MLP neurons of a small language model. Each row is named by its layer, matrix (down: output weights) and neuron, and shows model dimensions 528-655. Each number is 50 + 15 x the weight over its row's rms, rounded and kept within 0 to 99.
A block is one neuron, or neurons of one layer that tend to fire together. Before each block is what it responds to, as a language model described it from the Wikipedia text at the highest values.

Range end points
L4.down1770:62 37 46 57 35 56 75 61 34 35 45 32 70 60 36 76 68 48 72 51 60 58 48 65 37 45 68 47 39 36 51 35 43 30 42 39 44 64 47 35 59 54 46 04 72 56 52 45 55 46 51 52 54 46 41 55 33 48 20 62 66 44 63 52 42 40 58 52 52 41 67 58 56 55 31 59 36 79 16 58 68 46 16 25 46 40 31 51 41 75 75 12 59 36 65 65 22 26 52 09 29 37 34 70 42 49 44 46 53 34 72 50 33 75 65 54 61 53 50 40 65 68 64 48 47 47 33 62

Split-word initial "s"
L4.down660:36 34 62 58 66 55 49 53 40 36 50 73 78 35 39 64 78 42 38 70 43 47 37 71 59 65 33 58 43 37 62 57 39 56 47 48 68 40 33 35 58 73 28 60 33 43 74 66 59 63 39 52 41 61 45 62 58 57 29 75 53 54 63 69 67 64 40 75 69 51 52 25 71 36 74 39 30 44 32 52 56 55 38 40 40 73 36 48 46 26 72 36 51 63 49 24 49 30 55 43 38 49 78 46 47 20 48 53 27 53 23 59 60 64 66 68 79 28 50 43 27 72 53 48 46 64 47 11

Word-initial fragment letters
L7.down505:17 55 63 43 42 48 37 40 66 65 71 38 65 47 41 77 33 64 64 36 46 72 27 65 61 27 70 54 76 61 32 48 52 59 75 55 57 51 77 46 27 87 36 51 56 40 45 17 46 52 17 41 36 55 57 62 53 56 46 54 77 51 76 45 44 38 45 35 48 53 43 47 59 45 58 25 26 47 55 58 53 41 19 68 49 62 26 61 43 32 67 40 59 66 39 39 72 38 77 51 67 60 34 34 56 67 50 45 52 68 24 71 58 67 39 37 52 73 49 64 54 27 32 33 84 48 62 80
L7.down558:37 39 50 76 28 62 36 63 38 70 53 62 25 62 53 64 47 50 64 25 72 57 44 59 46 61 69 62 64 46 69 51 47 56 41 65 66 70 32 53 55 61 53 63 25 87 55 28 52 56 30 59 51 62 61 54 51 47 50 48 54 39 49 65 39 36 68 40 40 52 53 43 56 13 58 36 40 51 64 59 21 42 41 28 82 44 53 22 62 55 43 67 53 38 49 51 39 16 45 60 49 58 44 63 58 31 46 42 64 53 59 54 70 37 52 52 36 44 45 66 52 30 50 36 51 28 79 29
L7.down838:48 56 54 59 63 46 62 73 64 50 29 50 49 73 33 65 33 50 49 76 28 49 34 32 45 55 34 11 58 51 49 53 46 80 45 61 40 47 65 63 30 47 45 59 74 57 50 26 30 32 34 70 49 51 53 49 52 67 43 72 49 61 88 64 58 66 39 83 54 22 60 62 80 42 45 67 66 55 29 46 29 39 46 97 44 45 51 44 03 51 49 53 45 48 41 49 51 82 24 30 40 58 45 42 50 57 46 50 18 76 46 51 77 56 62 51 48 30 58 45 43 28 63 43 55 36 54 39
L7.down1493:41 40 24 80 56 37 56 41 56 53 48 29 55 27 48 63 34 51 61 53 74 78 29 64 41 39 25 43 50 56 58 22 39 38 40 35 52 40 25 50 50 47 23 44 62 25 42 43 39 47 47 41 49 55 49 23 46 39 58 58 55 53 67 58 51 50 40 55 44 56 59 06 51 40 53 49 66 40 54 45 59 39 44 49 46 51 40 67 39 65 73 44 50 43 51 30 35 71 67 55 46 81 42 47 59 37 71 75 44 50 58 38 21 38 56 58 31 57 24 70 37 80 41 75 34 67 53 53
L7.down2059:38 51 71 46 52 73 70 43 40 67 40 45 36 37 68 63 58 38 44 31 36 51 70 46 52 62 43 32 70 55 45 56 39 48 63 67 62 63 12 74 68 52 52 52 36 42 36 46 61 90 72 28 62 30 23 59 38 56 69 41 56 21 47 45 67 52 34 58 54 43 64 57 56 40 57 48 38 69 40 37 98 47 54 47 72 56 53 25 55 52 41 54 32 58 40 47 45 49 54 48 57 69 37 61 85 50 53 68 58 43 42 72 53 39 52 39 22 30 54 70 70 37 63 64 45 36 34 31
L7.down2099:35 41 30 59 15 58 26 27 50 52 30 47 57 45 45 57 39 71 70 55 32 66 67 72 70 75 78 47 63 58 79 55 30 35 70 53 26 20 66 67 35 37 54 27 66 39 60 28 66 38 56 17 54 46 30 42 37 45 69 51 53 45 50 46 48 51 30 45 42 48 48 56 45 50 47 27 65 57 33 66 47 52 52 82 46 47 53 45 50 56 54 32 17 53 30 41 19 80 29 39 68 33 67 24 55 81 30 32 53 75 28 44 71 46 57 66 72 49 37 61 42 34 84 28 46 67 48 45
L7.down2140:72 58 40 48 46 54 42 49 64 56 54 62 25 48 54 53 47 61 67 73 57 58 35 67 68 68 23 68 58 38 50 54 80 35 28 51 43 25 25 34 42 30 56 72 64 43 43 31 46 32 52 51 30 69 43 51 80 31 50 44 45 58 53 67 57 49 58 26 49 42 39 74 72 63 45 27 59 49 77 61 51 38 38 41 56 43 31 35 59 37 52 52 50 54 45 59 74 53 37 70 66 48 55 48 47 60 76 42 55 63 34 38 20 40 60 59 74 49 31 71 41 76 67 62 71 47 57 51
L7.down2802:42 48 42 52 48 63 51 41 62 46 58 40 19 64 25 52 59 47 59 65 64 50 52 62 61 65 45 53 51 76 78 76 62 47 45 29 36 18 45 58 60 40 46 66 58 27 54 49 76 49 31 73 66 56 39 63 58 62 54 48 55 47 61 57 45 63 29 53 59 34 45 39 34 29 41 66 64 69 37 15 78 46 56 62 38 47 34 34 50 23 23 64 63 45 56 64 53 44 46 20 80 23 45 69 60 60 57 69 70 60 53 47 58 72 55 51 44 46 30 53 26 35 40 62 51 59 28 24

Verb-phrase slot after modal/to
L4.down2824:64 42 67 56 36 40 66 53 59 71 50 39 54 30 51 46 54 56 44 49 56 68 34 56 47 45 50 26 50 57 41 38 51 47 72 52 66 41 42 51 61 57 52 56 48 59 70 28 50 48 25 53 43 64 17 57 40 52 46 29 23 63 57 43 43 06 57 47 72 57 58 18 36 38 31 68 29 13 46 54 38 40 50 71 34 72 53 46 53 47 51 31 45 74 50 61 45 26 46 33 41 52 74 47 60 91 51 38 77 48 60 13 26 71 62 69 34 35 52 60 46 56 39 78 64 65 52 40

Split-off initial C
L5.down250:30 43 51 44 46 42 59 65 45 75 52 39 65 25 56 55 66 73 50 27 18 61 55 22 54 73 56 63 70 48 52 58 37 67 60 56 67 83 65 29 54 43 66 50 42 50 24 21 44 32 29 33 59 51 49 59 43 41 22 45 61 24 66 56 53 35 44 64 57 47 33 60 62 52 66 47 66 44 66 60 35 42 45 53 53 61 33 50 55 60 61 54 62 36 38 63 57 36 67 48 27 89 79 28 35 70 44 29 63 79 30 45 37 67 36 39 45 38 30 50 85 32 33 61 56 24 44 11
L5.down331:43 36 37 21 52 44 59 49 51 54 48 42 48 54 43 61 36 69 49 51 55 63 66 66 62 51 67 31 45 61 30 57 62 40 19 69 25 43 39 62 63 64 65 47 54 74 11 91 55 51 29 51 28 44 31 36 23 26 35 42 34 40 71 47 45 61 61 48 64 68 23 37 57 41 53 50 81 40 63 60 66 44 42 54 47 42 43 75 36 40 35 39 54 78 43 30 42 69 61 48 37 59 46 61 59 34 34 43 53 42 40 79 67 74 76 66 58 63 43 60 62 40 75 46 62 41 61 59
L5.down490:56 26 44 50 51 45 35 50 52 57 74 50 58 41 38 30 41 80 49 61 64 59 67 53 64 73 48 83 37 66 36 35 66 60 55 58 40 52 20 67 56 45 49 38 55 34 61 24 37 43 30 57 44 41 63 37 66 35 58 57 47 57 99 57 58 61 83 57 67 52 06 58 37 48 59 48 53 68 53 42 30 51 33 56 39 62 57 58 59 39 60 36 46 50 75 45 24 81 36 56 68 43 36 32 55 22 42 52 51 53 20 68 49 43 29 70 61 60 50 66 20 56 39 46 84 57 62 24
L5.down1408:50 48 51 51 53 43 64 56 39 25 31 51 57 77 52 61 34 64 34 78 36 47 49 68 36 78 73 68 60 42 57 73 42 51 68 43 46 62 30 46 62 43 40 69 57 77 38 65 62 56 56 12 50 62 40 49 42 62 20 70 43 51 65 57 49 41 58 66 56 32 86 51 65 47 29 46 47 31 46 70 48 44 41 37 49 63 55 37 27 58 62 40 54 73 45 47 54 53 67 53 51 62 76 47 64 31 40 68 32 65 01 57 30 65 62 25 68 61 57 78 58 56 66 45 37 71 33 58
L5.down1479:48 21 22 40 54 80 29 46 53 70 24 56 25 23 30 72 44 63 46 45 38 66 50 55 57 73 62 57 60 75 58 47 56 43 47 58 29 51 41 48 30 58 43 65 69 48 19 18 16 46 28 70 52 44 37 35 59 39 54 42 19 56 67 55 51 49 40 31 59 62 67 67 54 40 43 66 54 21 55 99 35 45 37 52 52 72 46 45 32 20 67 38 50 76 34 53 56 79 62 29 57 72 60 44 81 17 58 41 31 63 42 53 54 46 45 35 55 36 32 91 15 60 51 45 66 83 35 20
L5.down2256:40 46 14 10 50 36 51 56 18 54 55 43 44 05 49 44 58 73 70 40 15 53 48 64 47 56 53 49 68 47 54 50 37 87 41 80 57 63 44 19 46 44 48 68 58 49 40 41 44 66 35 72 51 55 24 36 41 33 51 16 53 68 42 50 51 75 42 50 36 28 47 40 66 49 35 62 72 51 35 72 49 59 48 51 35 43 51 37 38 43 60 58 60 63 31 39 23 41 46 71 40 51 52 37 68 60 64 45 66 65 39 39 46 55 54 06 28 40 56 68 78 52 70 47 50 55 31 80
L5.down2505:49 66 32 55 66 70 56 54 91 46 45 60 47 13 43 50 58 35 90 70 74 73 50 69 51 81 58 48 49 38 42 53 44 44 43 36 53 44 46 40 55 45 45 84 77 34 30 39 52 40 53 45 42 54 37 45 41 53 26 58 52 57 72 41 51 48 58 44 42 38 33 62 57 50 61 75 44 53 70 58 57 51 54 44 45 51 52 14 46 25 48 77 22 39 55 68 67 81 65 23 24 42 56 53 73 43 34 36 60 61 63 24 45 32 56 43 72 32 50 72 54 59 45 79 68 61 45 03
L5.down2697:36 55 49 45 48 57 41 31 71 47 62 59 21 40 57 42 54 52 37 52 49 27 49 42 69 55 69 64 30 46 45 47 59 38 54 48 21 50 46 62 33 38 30 51 63 24 47 48 46 58 42 62 59 48 36 54 54 48 28 65 45 73 85 35 27 51 30 50 62 41 49 71 37 29 39 56 49 37 54 78 25 19 36 21 35 71 64 54 45 47 41 64 25 77 36 64 37 72 44 26 32 63 41 66 41 70 42 36 43 41 44 79 70 53 76 57 65 53 34 40 41 48 24 56 57 42 48 52

Pre-verb infinitive/modal slot
L7.down1271:25 37 38 72 25 60 37 41 39 66 41 49 50 76 73 73 34 77 68 70 70 27 43 47 41 36 34 51 32 21 73 58 20 42 35 45 46 48 46 37 68 49 50 34 40 57 72 21 51 40 49 45 53 64 52 52 47 30 54 63 48 71 45 70 32 62 67 60 06 47 84 45 70 66 40 40 50 81 61 58 56 32 57 32 39 35 60 63 40 31 62 43 42 57 77 53 60 44 49 45 69 41 58 47 42 48 44 65 69 58 31 26 34 36 86 28 39 57 39 33 41 72 53 49 44 74 80 69
L7.down1868:37 52 36 61 34 59 72 36 26 50 49 32 54 68 74 73 40 67 37 54 88 34 35 58 32 74 44 72 30 46 60 52 46 29 58 28 58 25 38 68 29 70 64 43 77 55 56 13 57 52 40 78 44 57 52 51 49 42 56 61 73 37 57 65 65 74 60 58 19 39 53 61 77 48 45 30 47 56 45 54 46 33 56 31 31 44 38 40 46 42 73 52 53 66 41 56 50 70 39 38 83 48 69 47 65 51 51 47 46 64 63 38 65 42 51 49 63 28 41 51 57 91 60 52 70 44 62 42
L7.down1931:60 47 44 53 49 50 49 63 33 32 42 54 43 55 36 59 70 40 54 46 72 83 59 40 57 34 66 33 56 60 48 33 65 63 35 46 45 61 29 72 29 65 70 33 27 84 51 69 82 49 61 43 68 42 83 51 62 29 51 66 65 43 51 28 53 38 70 56 29 47 56 37 76 25 35 60 51 49 55 56 44 30 36 33 58 40 66 60 24 49 45 61 35 49 91 20 59 50 50 49 85 73 43 37 54 58 32 45 57 69 31 29 62 55 61 62 34 60 31 38 45 52 43 65 54 43 72 41
L7.down2025:50 70 47 23 28 63 42 57 36 30 56 53 25 59 35 64 42 48 48 64 83 45 54 34 49 37 51 44 70 32 50 54 55 48 41 49 53 34 52 55 46 33 70 49 14 59 37 71 44 54 51 60 64 56 81 82 61 35 30 40 50 62 50 53 40 30 41 27 61 40 47 32 70 41 28 55 38 53 38 66 40 47 71 61 30 36 51 49 43 52 57 42 61 60 40 33 47 64 57 41 65 46 61 29 61 55 26 62 52 56 65 54 37 88 60 56 51 32 51 54 34 84 37 33 63 68 69 53
L7.down2267:38 41 54 68 66 69 49 23 54 35 22 47 32 41 61 47 30 73 60 37 49 59 67 65 32 48 58 46 58 48 47 40 61 59 43 42 49 46 46 61 49 69 70 64 48 38 43 30 36 51 57 14 65 33 76 28 54 64 62 62 58 72 51 60 54 40 73 66 26 72 52 57 26 50 37 31 42 47 52 55 61 49 43 43 48 21 52 70 61 74 45 39 66 41 48 40 48 63 33 64 61 67 39 66 44 56 24 23 30 51 56 51 46 72 50 52 31 60 57 58 58 56 56 31 42 43 64 26
L7.down2348:42 36 48 88 63 77 49 36 29 51 29 48 25 54 39 80 60 55 44 42 40 37 48 42 35 58 49 25 47 44 18 74 39 66 63 45 67 36 41 54 33 58 73 45 59 65 41 32 64 30 66 37 38 49 34 32 49 45 59 41 45 61 46 34 59 29 91 52 45 46 39 32 50 49 25 57 22 50 32 58 67 29 57 49 45 28 73 46 76 41 50 34 44 40 30 43 50 83 33 37 61 44 62 54 43 39 61 65 41 43 64 46 51 29 49 46 32 25 28 39 48 49 36 58 51 75 78 46
L7.down2365:31 37 47 50 56 64 46 51 80 66 50 65 44 32 42 99 61 76 28 57 39 43 35 41 33 54 52 43 31 81 78 37 51 65 58 74 19 29 31 29 60 41 48 75 42 65 50 66 63 50 40 66 56 25 38 63 71 48 38 18 45 49 72 58 27 42 71 49 27 56 57 28 25 57 61 47 61 60 51 68 43 41 35 44 47 41 43 40 38 76 44 46 63 65 20 62 55 42 35 52 72 54 74 11 46 68 76 61 26 45 62 25 63 18 46 37 54 59 58 46 84 11 47 49 51 43 51 31
L7.down2799:43 65 79 51 62 67 49 23 48 49 63 37 32 15 72 99 74 81 38 54 44 23 51 24 44 50 60 26 35 54 51 46 89 64 65 48 47 66 61 45 41 64 47 59 31 45 58 00 61 65 49 54 57 54 36 26 62 61 63 47 55 60 75 50 63 22 50 56 61 62 77 37 51 44 61 67 60 51 45 46 53 45 39 64 30 59 71 41 65 64 42 38 61 43 42 60 65 30 44 41 44 54 51 42 47 50 86 49 38 47 72 53 40 52 40 46 48 64 48 40 77 57 52 63 39 70 59 60

Phrase-final token before closing
L7.down112:49 41 55 69 38 66 64 51 39 33 24 39 57 51 68 12 79 50 48 53 57 48 46 33 63 52 76 48 53 31 59 66 00 32 37 65 49 52 37 43 61 47 47 43 02 54 46 98 55 46 27 42 65 33 50 53 43 68 68 59 31 23 27 73 31 44 24 54 55 48 31 55 32 53 60 32 25 34 21 71 42 58 38 48 73 50 54 43 59 34 59 28 55 40 50 45 64 53 42 63 28 44 68 59 61 49 39 40 54 25 36 53 37 57 45 84 37 55 59 30 44 37 67 57 32 61 38 54
L7.down197:42 68 42 61 41 43 66 41 48 62 55 58 53 48 43 33 54 42 52 33 69 68 62 29 43 33 28 39 60 35 65 49 47 74 61 62 36 62 64 55 60 62 55 35 65 47 74 90 42 38 49 43 20 63 23 46 35 72 42 36 43 36 54 58 49 37 48 53 46 57 44 39 50 32 34 47 51 53 34 66 51 62 54 52 55 63 43 58 58 52 29 54 27 63 13 35 66 60 52 35 50 81 84 59 21 14 43 57 57 50 48 56 36 39 30 48 21 36 49 63 38 41 61 52 44 65 50 85
L7.down428:37 44 31 42 60 40 50 49 49 28 28 55 41 50 39 71 43 48 44 37 51 42 34 74 64 60 51 37 57 33 29 45 44 68 79 63 33 40 56 44 48 67 39 36 53 47 63 00 35 42 62 53 42 48 39 74 54 40 69 41 46 69 39 53 34 58 57 49 46 21 57 49 42 38 80 83 39 27 52 68 62 52 37 63 35 13 63 43 40 54 53 60 41 51 61 60 70 42 45 45 44 32 67 63 18 39 44 59 55 55 61 52 54 30 34 51 55 52 54 36 33 73 55 39 33 38 43 64
L7.down564:38 45 39 38 51 40 60 42 29 38 48 19 24 40 51 88 58 56 47 49 47 57 50 56 56 41 43 51 43 50 79 47 58 36 31 51 31 73 42 38 67 29 32 53 73 41 53 16 41 52 37 41 52 18 41 46 54 51 70 66 56 53 64 72 73 47 71 29 08 29 43 45 49 55 55 26 24 38 37 36 27 51 75 47 55 43 28 14 33 65 52 56 41 60 25 54 61 56 42 36 34 68 75 65 56 57 39 65 40 69 33 42 61 62 50 42 47 44 25 51 38 51 40 38 33 58 71 55
L7.down980:36 39 38 41 51 32 39 69 38 45 35 88 45 63 43 36 66 78 63 36 60 39 46 82 61 71 53 38 42 83 40 63 26 45 60 62 50 77 48 32 24 39 61 40 59 83 29 99 34 49 30 56 32 47 39 63 47 38 51 50 60 36 46 29 66 53 34 65 48 35 47 54 38 56 53 35 68 49 32 74 49 69 66 32 54 40 49 44 48 50 30 41 74 54 42 39 69 72 33 37 70 39 19 59 42 39 51 69 62 64 71 28 43 33 54 45 75 22 52 41 51 31 11 52 37 45 58 46
L7.down1463:52 60 29 40 51 50 42 82 60 38 33 49 47 77 33 52 54 61 22 38 54 29 44 50 46 42 64 33 41 45 54 65 65 48 64 63 52 75 49 57 27 73 16 66 54 56 31 30 87 45 37 29 40 53 52 70 64 47 51 55 55 50 59 51 54 47 51 56 51 56 55 41 18 43 60 54 61 61 48 53 44 82 56 52 29 41 54 38 32 31 43 35 61 52 43 59 47 38 52 94 56 51 24 42 42 34 42 44 61 44 96 70 46 21 41 31 46 57 49 40 44 58 40 42 45 50 51 56
L7.down1564:30 49 51 57 51 38 43 41 60 58 28 42 77 61 79 46 53 28 50 36 47 66 46 62 51 71 36 65 60 52 39 60 49 57 48 73 62 72 32 37 56 42 33 63 65 33 67 69 31 50 57 41 36 43 28 29 60 66 70 41 50 51 60 65 26 71 40 43 49 32 52 45 35 28 40 46 70 41 53 40 27 55 46 38 34 52 62 32 39 42 36 83 70 56 49 41 52 48 61 56 27 38 34 56 66 38 55 50 56 33 77 50 43 80 58 23 32 34 33 53 65 38 78 57 50 46 51 62
L7.down2953:59 41 29 55 66 60 42 57 41 37 20 46 62 45 49 67 71 45 73 57 72 56 55 57 55 36 38 58 60 67 50 52 57 62 54 61 75 51 26 59 61 64 27 53 42 52 71 70 32 58 60 64 36 69 69 55 36 70 38 49 35 48 41 68 66 40 34 53 60 42 42 58 49 65 43 52 39 43 12 66 54 43 61 34 37 51 52 57 53 41 66 60 45 42 34 62 63 74 41 55 43 55 47 49 39 68 61 63 33 50 37 37 41 44 67 54 53 36 43 63 52 31 41 52 83 60 60 48

Pre-verb infinitive/modal slot
L5.down614:39 50 62 35 52 78 26 47 69 54 53 61 54 45 50 78 63 50 50 25 85 71 42 52 32 61 50 32 79 86 55 53 87 40 42 58 25 54 24 61 52 27 64 74 30 41 37 59 71 49 43 50 53 68 42 36 44 69 49 18 52 68 52 26 28 30 69 76 70 24 54 38 12 46 67 39 59 45 46 50 53 60 26 52 34 53 21 63 59 36 58 62 35 59 48 66 62 59 35 38 59 47 55 64 25 82 72 67 52 55 53 43 41 37 43 46 75 41 63 51 48 64 60 76 46 70 59 48
L5.down1354:32 19 34 69 40 73 47 41 48 65 71 54 47 37 44 49 69 46 42 31 41 33 42 79 26 40 87 66 40 48 66 22 30 50 40 60 22 36 44 41 46 57 57 62 54 40 02 38 49 65 58 61 29 79 22 22 56 56 40 21 54 85 58 43 37 25 61 55 52 44 35 34 34 60 34 81 53 61 61 57 62 37 45 51 54 24 44 39 27 45 61 51 66 74 28 78 78 47 33 40 69 59 79 38 63 52 62 41 27 72 49 37 64 21 36 35 22 45 50 28 75 31 56 39 54 52 48 39
L5.down1422:78 61 59 36 28 73 20 04 60 53 65 49 56 43 61 43 24 44 57 54 62 58 30 55 50 59 33 53 63 70 44 59 50 70 37 65 57 45 45 55 40 59 43 52 76 27 59 30 56 77 74 17 24 61 75 47 40 32 83 40 28 52 35 39 36 35 30 48 62 41 28 58 55 44 43 35 76 46 46 61 63 54 37 37 57 38 37 57 68 33 44 27 45 50 56 48 68 39 63 18 34 57 27 40 55 50 29 48 60 44 16 76 35 67 67 62 53 45 47 67 44 48 49 49 69 25 69 57
L5.down1773:51 46 53 41 49 29 35 43 68 64 68 42 54 63 49 49 57 33 44 38 39 41 46 39 59 81 54 36 56 40 42 53 74 50 45 59 66 42 45 41 71 50 54 90 48 68 68 15 66 63 42 35 39 45 41 17 18 60 66 62 53 49 49 45 62 23 67 39 54 61 31 58 24 67 44 50 57 55 46 74 58 47 67 57 50 56 08 62 44 51 43 49 41 50 34 31 53 69 42 48 65 30 54 34 57 59 51 44 46 54 59 66 56 24 34 58 32 54 71 79 48 36 48 33 75 73 53 54
L5.down2325:27 56 23 48 47 49 44 83 63 60 61 61 75 27 47 53 25 70 57 68 27 66 64 48 30 52 51 09 47 59 40 66 68 65 46 46 48 42 58 77 40 37 13 50 48 62 54 14 77 66 44 40 53 63 37 41 53 52 44 29 64 63 68 48 61 73 66 32 34 41 71 33 44 36 59 55 57 57 62 51 66 13 46 27 54 41 64 70 51 60 57 65 64 42 30 29 47 42 30 16 68 49 68 51 67 58 10 42 59 50 42 48 47 41 40 63 30 46 54 80 62 79 41 68 38 60 60 43
L5.down2384:40 45 66 69 38 73 36 60 41 55 84 60 54 55 43 51 52 58 54 53 75 54 65 07 43 40 56 56 73 40 39 35 72 55 49 45 64 48 20 22 37 50 25 66 40 40 36 26 42 61 61 48 46 40 65 34 66 49 33 43 50 52 63 46 52 34 58 41 48 76 37 54 55 34 13 40 41 68 68 50 74 36 47 17 43 15 29 44 35 49 63 28 08 67 34 69 75 29 48 44 73 64 85 50 61 53 48 33 65 79 64 32 74 28 50 32 33 25 53 43 35 69 59 77 31 25 25 49
L5.down2426:68 65 68 56 34 48 33 47 39 51 53 39 17 28 54 82 50 65 33 90 47 77 22 17 56 76 41 44 79 48 49 57 63 47 69 68 47 23 31 43 60 57 36 59 41 54 42 47 59 42 45 45 67 40 62 59 51 40 24 59 60 71 69 30 17 35 47 65 85 48 78 13 51 19 55 78 43 57 41 31 59 48 57 40 52 79 31 53 45 61 61 26 63 43 41 73 71 68 64 73 39 25 52 49 60 46 91 30 50 46 42 37 50 29 46 52 59 53 64 40 65 22 49 53 54 61 79 41
L5.down2604:39 28 33 63 51 46 47 52 61 75 50 62 43 37 61 51 51 50 63 43 23 30 44 52 56 68 46 20 61 48 47 59 33 61 51 79 66 49 90 33 81 38 46 19 01 33 48 25 66 39 71 49 67 78 55 38 56 54 59 73 56 59 66 54 51 40 72 32 35 54 22 62 54 41 52 49 66 08 55 76 70 69 31 35 76 38 40 61 60 47 59 56 71 71 62 45 56 55 46 28 77 56 45 39 57 67 67 57 68 52 66 54 52 43 20 44 57 57 46 46 37 46 56 67 60 58 40 21